{"n_layer": 11, "d_model": 384, "n_head": 6, "n_kv_head": 6, "head_dim": 64, "d_mlp": 1536, "vocab_size": 8192, "activation": "silu", "norm": "rmsnorm", "norm_place": "pre", "norm_eps": 1e-05, "positions": "rope", "rope_base": 10000.0, "rope_fraction": 1.0, "qk_norm": false, "attn_scale": 0.125, "bias": "none", "tie_embeddings": false, "parallel_block": false, "init": "normal", "init_std_qkv": 0.0406, "init_std_o": 0.0, "init_std_up": 0.0406, "init_std_down": 0.0, "optimizer": "muon", "lr": 0.00827, "beta1": 0.9, "weight_decay": 0.036, "lr_head": 0.0077, "grad_clip": 2.0, "warmup_steps": 200, "schedule": "wsd", "decay_fraction": 0.895, "decay_shape": "exp", "final_lr_fraction": 0.0, "batch_tokens": [131072, 262144, 524288], "seq_len": 1024, "doc_mask": true, "z_loss": 0.0001, "train_tokens": 1549000000, "steps": 5582, "dataset": "wikipedia_en"}
MLP neurons of a small language model. Each row is named by its layer, matrix (up: input weights) and neuron, and shows model dimensions 176-303. Each number is 128 + 24 x the weight over its row's rms, rounded and kept within 0 to 255. Numbers have three digits each.
After each neuron's rows, "fires after" lists the tokens most often just before its 100 highest values on Wikipedia text that the model never trained on. A number after a token or word is its count.

L7.up112:110166122144094120158083130158164113106153114107114195144112090127100123123111110091160100141123118173148170122133117156084112144139101158159120127135163156173116102073148074160146113138140136118093163096104107153137103079135120133156138100185115096175117141120099159137162118122131158130113124118127103090092143149192110117158133158120122140120073123111122181103144169167129092110126
fires after: " |" 29, "om" 8, " Ser" 7, "-" 6, "anc" 4

L8.up60:114129121147166138093111140099151132134191130122105129128140163133142144156118118137137108128167170111138126124132176096156111135139117093131130143111105133118124142119142100109124145123098155115142116083145111105177083104118106086129121101096122131074121165075086107132136124145115118122148152121115118117189101150113147123153188130095119153116150171125120150148098147129103145095125
fires after: " |" 47, "|" 16

L2.up1430:117157123125136152089118159170129132161134146141112109104150111106122107118119147073132094162154121139112123134117136119146131124163109132070168122114110139128126146100096160123111118117130122096184099164097139102143129133107157143138127156132148112140134150155167132109123147135117131140126163129130147114111122100132162133128193112136168092121193143150124149128114141117153120160132
fires after: " 0" 31, " " 31, " 2" 7, " 3" 5

L4.up470:121131148138108099139131141158136124122127139150163115116111148109084086130129107118123106152110122125146105088163161133118132123114134117132145083107149139115110143104123115107112097123147120126118117112146134127083153117123162139126130113124089118083135147124145129107152115109119184150135181151075171136110138140153124120131168138130140142103112103114126061133093146112139137118148
fires after: " |" 61, " C" 4, "1" 4, " O" 4

L2.up1403:110124122111137105126122143116124149102125126160135122129160130125137108147090137142131091091104113110115152083125113105108091167128144201234134114171083099114113132127094134100119133146129161137084140122149147123102158147142161114085080089158109135113113133095154154107155135103125141085154118127104164132129115133156124133099149149116124133134125100130131145156139104128122141186095
fires after: " V" 29, " Ex" 8, " ex" 7, " |" 6, " cross" 5, " Sw" 5

L4.up448:160144088137131136135160122115145084138129136128143098143118135125125121116139160139130141134110126134135191143139191152118139128115114188142112152126158143106134150085147103130116130112126175132143117106112174128120119081154162133116109133163155104114154107080092111097120112138086120171172108147113145125135094092110159100179068133123134110107162150089122137123119120157104129160114
fires after: "." 39, "s." 6, "ers." 4, "ia." 4

L7.up925:138117120105126141154095118075119157133150161096090131136096187076135128139152097099125114116174115114163097127104124148158108100122136168129104138067137108131109111108126166151098158097130119125085167145109124089109145157123120095121095150127129097161136135104134090132142109108105118080084124145149145136164160123175109135095148161104164130135146145162098126165115163139136161132130
fires after: " |" 36, " the" 14, " releg" 4, "|" 4

L7.up552:116163155118113138121140116118139145128169117134146116118133199110153158089087155136150137112094133113129128154115119109114156150141137124151126121115088103134096097065098134114108140088161145125124103110112123106148087132130123103073096126125159119123108070097144123088131105142129099142111121169161132127141138122129132155093169124113143128112136104152106131130158104135124118085148
fires after: " |" 30, ":" 11, " 4" 9, " 3" 8, " 7" 4, " 6" 4

L7.up502:155163136168121123079098093107098152137147124154125141124079147158106104096157127139149089122141144168135119131119109152151147137120111111182078154099145124133066097109141151143104129152149140113092119080107112115108126145115131107087140123117131142173146100125110112137121130143130169124118108074113112140153159123122148138110080106139117074165119146138106160116122163106126164155161
fires after: "|" 46, " |" 30

L4.up115:110156146131097119135080170149134185142129142139117098114139098139093131156121105087165125148100083101174085114111134151086124102142130126101109081123110127124115137148137183132119129127180124133154112121109076130111128092121134107096119143151142093113148141144142100133126122127131143116129105099123134094132101110137150133152136136128156126114165089189138138153147088104134116165184
fires after: " |" 35, " " 16, " 0" 6

L2.up1351:135092169126138168131145112110122186124113112140120151173097147098103142145139132150115123099135155109120128131130173127137092122152136105164134089129133158125152115116140147121128149128132097128148120111189099129117139100127159121147116101110180115159129126118155095147170134113153144166146085123132105158150092114177118105105113115125136138121159100086195106112090126117045160103169
fires after: "\n" 49, " " 26, "|" 5

L4.up218:137111128123120123136131134145154120116133081128096093146090146111138148124170117141147122109108110113126170163162142118134165100102143136140076142133123166120148120123124091112116145090146151180163159136148132103118089078149130149144120133113141133101143164141083145103108139086140104145115101113094121127144099121118124086167106114125110135140119151145115154106132091124099157118094
fires after: " =" 41, "." 11

L4.up1369:139113137169129145156127136118154132136062118137115122194115110121158097109171113154114127101108144169080133138136145120145153135127088119136043101146147144143173149120147146072112122131128118167117145132108109115085128090132148131147116170166113119135133143151124135076069106106128133154144134154131186139092110097098131086105148147137101148146111107140126112131120104166135130146124
fires after: " =" 31, "." 20, "\"." 5

L8.up735:138088135086111117111109088093158141133126105145118080103087100093166154158171131126102133123134127141112145181107130120147127092166086158125123128144126078113135140099124121140164127113169107093142116111120103126150106136105124121127132110121117137142144109112094131125144100106094114138169102140143148107136108162175120143138072138120135124151139129139163109129122113098152116117129
fires after: "\n" 38, " " 10, " Republican" 7, "]" 4

L2.up1467:113157093144100101107085126118120156075087089073132140141141116067121168171124099116105097151151103126111140105202138111114128124123173129130151127123137117115128142136150092155085133109122147145126115109118125135123144176154115139152143122098137153144136148164134104142171175153125118144119114137141140102089155135110144155095096167143155181137127139125133109118109154149136135170140
fires after: "\n" 37, " |" 15, " \"" 9, "|---|---|" 6

L4.up530:118068189166138174114141137117111162153164150161129145106123164114089088155219116163147123095093112126138121083141136060146157122122133123135159134114150144129158125133134107107126141118126127159104158097107112148102108126117130108120124103071120157109165131129110130132083132155117109134138115143114107123146064106086136176161118104107136149120106141150161129115092120105121118126143
fires after: " =" 32, " an" 9, " a" 7, "." 7

L2.up501:148122135098125172122123140101129160125077139141112101151123121114130126130152120158166145138081117126119134124156089145143143079131097106137138085109141122099153131143181150065164166174103112133101101146093136155106155117157153130093139145165156103149135126141149127105131151151127130122098105172156115165181158134164097161101089101077144182091143143161124138125108144121116110126123
fires after: "." 40, "\"." 6, ")." 5, "s." 4

L4.up1069:146115171158097179126102105090127090116130132140116117107104138116092109136130120106111116111094032144114122139134096131153127139154131139135107151140177143118140109163144088092094101137135170125118136124153168141168110129121133084103121127121102116128176133135064109119107072120154133123153098164148159125133133140100077123160124131169116137108150137118118075129157135140103121130150
fires after: " =" 45, "." 12

L4.up288:103148145099124174085109136126147188120136138107122121145165122155097116104133167141123114140091128091095178148180131170125139121130123119111110128127128100077116128105136164142128149121128164091116113102113101133095123174153180179126154156163131100177130118128067079124145134117104148155147153113118151140100108119149153142153129114151139154131111112119122134129127128154126128124139
fires after: " =" 47, "." 10, "s." 4

L8.up511:119139160105126109085088142076124153126118115100116120123141138142092090125159145159106083117171146158120114147127175114110116102133166104131121131128137112145116131132124135092151163147184152158131097128106149187103110125183141127124109140120112108129119136091142124123146108137127138166163126088085106101146129111156147131137120124104123116184121138145162107142103135127119117137124
fires after: "|" 66, " |" 31

L4.up544:138142096152180148165115150112155094101119136148119140142141124134132102114127110113138129158128123142114122110133113126129113133117139128110123083091151127118116099173127137135163116117140117200130119124105152085108130122144113111147104130119100177118127121094136124154148119168114148127150108141103117131088130126179160115146147109091141116092159129122131121144163146119089155134082
fires after: "|" 51, " |" 13, " was" 4, " Total" 4

L4.up739:113150108159131117100092167153093161109122106134111138121124119137154099144154143136073152122107127122066127097131103130091157094125134135149109074101106160123118136150166100129137140139141133160088107111147145138157090118111091146146129141077098165105166155149139096074182191075095137090116118086128140104150165113140160168111096129126154097117104114144148177123114138113116160171169
fires after: " |" 61, "ES" 5, "E" 5, "PI" 4

L4.up804:136136160113134124139140099118177177131156150115110140135140132105129104128126105174135124190133136141146083067113119146164168105135125113114117104116137167151134131138150126134060135096124113170121129129100137093128120100107117130111122125107049116184118089129153149131125117136111114170112101156134113131168135141091151115121143116152136174113128127087112157122139153140160070086088
fires after: " |" 76, " Jackson" 4

L7.up583:108125131128117153124123072098117130120092088104128139122114172122123111128132070101077094115105085160133137122145152099100106130090144126160190100100185154163118128097156121120111100112130133106112156064103125156161116119101126101133101124128150105100157116168153125097150130160135131142098140128124132137149118135203095108151172115110087113078130184125097115152128161123077144080098
fires after: " |" 90, "|" 6

L4.up1317:152146139145128115132113129137119099091148106140129120128171145077131179098110116108115129125137142091085104141174110144135117149081151160140116112098155152159138137132148141106127098104152160142131114093149108150135118158149155114160140103125168092127135152102159134131114151133134125159108124151166149128085172095134076142104159116164137167139122144132112122125123118182153169120109
fires after: " |" 30, " the" 14, " \"" 5, " We" 5, "," 4

L7.up82:140141138142137107159111115120107120139100126154105136115143146121165113173125145114125129099108113125134089145155074117135130111107113149116108125114169163130112099162132108119131149142134102134124098116108128166121136096117167131119115133106122125151201126045168122142110112096100095145146120152078162111142102128126128153139134119132201128105144143132143066169122114121118087127089
fires after: "|" 63, " |" 19

L4.up1507:135109089166137079109124177121072192103118145135131104120147179154115121102156104143099131108101124147083137126142126117151129123109114110146097150116097096117081167143100136141141169079120112130131125142117146137067116143149139118117143132132140157187182103141136107117121077132110120156141127139135102086133141122130191119103123076118147149136142115151104113143121157144115158141109
fires after: " |" 49, "|" 21

L8.up132:111108168118091133116124111152134112101116096139135138112164112151156108113122128128110157122110106147135117128114110110104138161146043130172139129091161102133142105117107098119120095120164130104096120142126128129179114110109147144146076147106138121145120105163163131112117143162125111108166102147099124159121171123117129098148139108126105112089125145184130119118132125155102143150141
fires after: " |" 24, ":00" 10, " 4" 8, ":" 6, " 3" 5

L4.up180:160166115157115116138114113093152122136082141148127142192111116118130119124125144158110092139117086141136142099089118104132154105133136109122105129134154126144077163138167093135180086143077116093099110168131141145132150120140117152130138149114143114133146138164161155122123090105134196131146140130127147113140101141137122081121141130132140127109199138123144146147151127102091099163165
fires after: " " 28, " 1" 14, " 0" 9, "g" 5, " 2" 5

L4.up1410:127110134092150149092138114146118153081141108145148131128144209120114108108164155143129131139127135156095144135145169128100104115079132106115121110145132102118105129111120126099103144118153135129114110101130152090128124131130106144137141137150111125145129193137098094093144131118119162131134118115128126153111105155106149088134136109111139155156174157153078147129135104089113123142118
fires after: " =" 41, "." 9

L7.up1262:126082073127147138131129119116132153148119107144117136124139106125135115182096094133129129109178092123140121130144105109125138088148110121086138134088106125124119203145141128162070165138155191112141103113116151128095090132129125151131155103133121121092092132188143084140151112114102141133135152131117108127118121093132138091144119118150156132137162115149126148140087141154085105086138
fires after: " |" 35, "|" 17, "\n" 7

L4.up1058:160124168131129143133083093119133139118143111178110096121122148135152093124151137136134121130106093129087131110134103120134143118121146164110101108122150127079119154152176106085109105123166139128108139128119128096114119122138123141161104178139160153146147147094116106122095095143110091130126148130132160104117125142142159116160133099141121139121101124087123157145097117168109149150141
fires after: " =" 36, "." 21, "s." 4

L2.up311:151093123134130055161109125139113107158173124158096110097113134150120094107099111152090130118127082170116131167132122124119140146129102101117120146117135135113123167148146162122153164142128147132114089103116153136129119092084106133147140131148093168106116104115133105125173133139089151081141070090107128113125146093108122130111164147121109174139126144109154096137107113112139144082148
fires after: " |" 29, " the" 14, "|" 14, " ex" 4, " n" 4

L4.up410:099129109118110125171176111097156172124112116108113110136159154137102118161079135149084129183108169103087136098107098119167145106118176127143151162108126126118111104158139142108111156103122134126117146139132123093137131119136124154133103165133152066148146119129124117117163156154079116136114115144128126098110146111107147125075122163140114118091077127180165156089135122179143154096093
fires after: " |" 76

L4.up87:093141126101138113140102107151141141133113132121104137110114121093103076131114128114181097171131160105145116137131130105172126094145120139088127135154124171139162123110131123125110127081105181148145138131122134117135097120128134116114092088198150116139114107091115116108154142101098089138107163131149152166136099111107162115147146125073085160078146145136121137124141097141177064064142
fires after: " |" 36, " due" 9, "ed" 6, " ISBN" 4

L2.up381:154170132178168136125092127105121100122146126155167146124116137174144158156158142143102101122128134118160149158059130143138133101108131110110087177182146097114107116158137145122111164120177140128132119147126106106123116098128080150121097160167128126105110101159109094129134152145127110093115146109141160129132146082136136163180114175118082110080117132173092172085107165152126125120118
fires after: "\n" 33, " " 14, " exc" 4, ":" 4, " comp" 4

L7.up579:114159126146141106100085136149107165130169116184144124115147129141099131132111110109100114134104140104156158150176163146095110158110145143103140173119128157152125164146113143077160133130131161165131138083109112164135148127170111155138121082124098106166113120095104115086135124134109182162119103108133159142108118179131124135152147119114105130082125167126127108134119122155103124140098
fires after: " |" 47, " V" 4

L7.up643:161129107100140174116107079182101103143129141127090119141084139118100120143117112164129145089159127115158113065163100095141121115166114133163155127143148101158145114110151100127140171139156178109095075087112085121104150117172133094117119162142137094112163141120128148126113136138119133149095096147149112102112110166136131139138138095153133111097094146127136137170152137104109140133136
fires after: " on" 44, " On" 7, "On" 6, " |" 5, " the" 4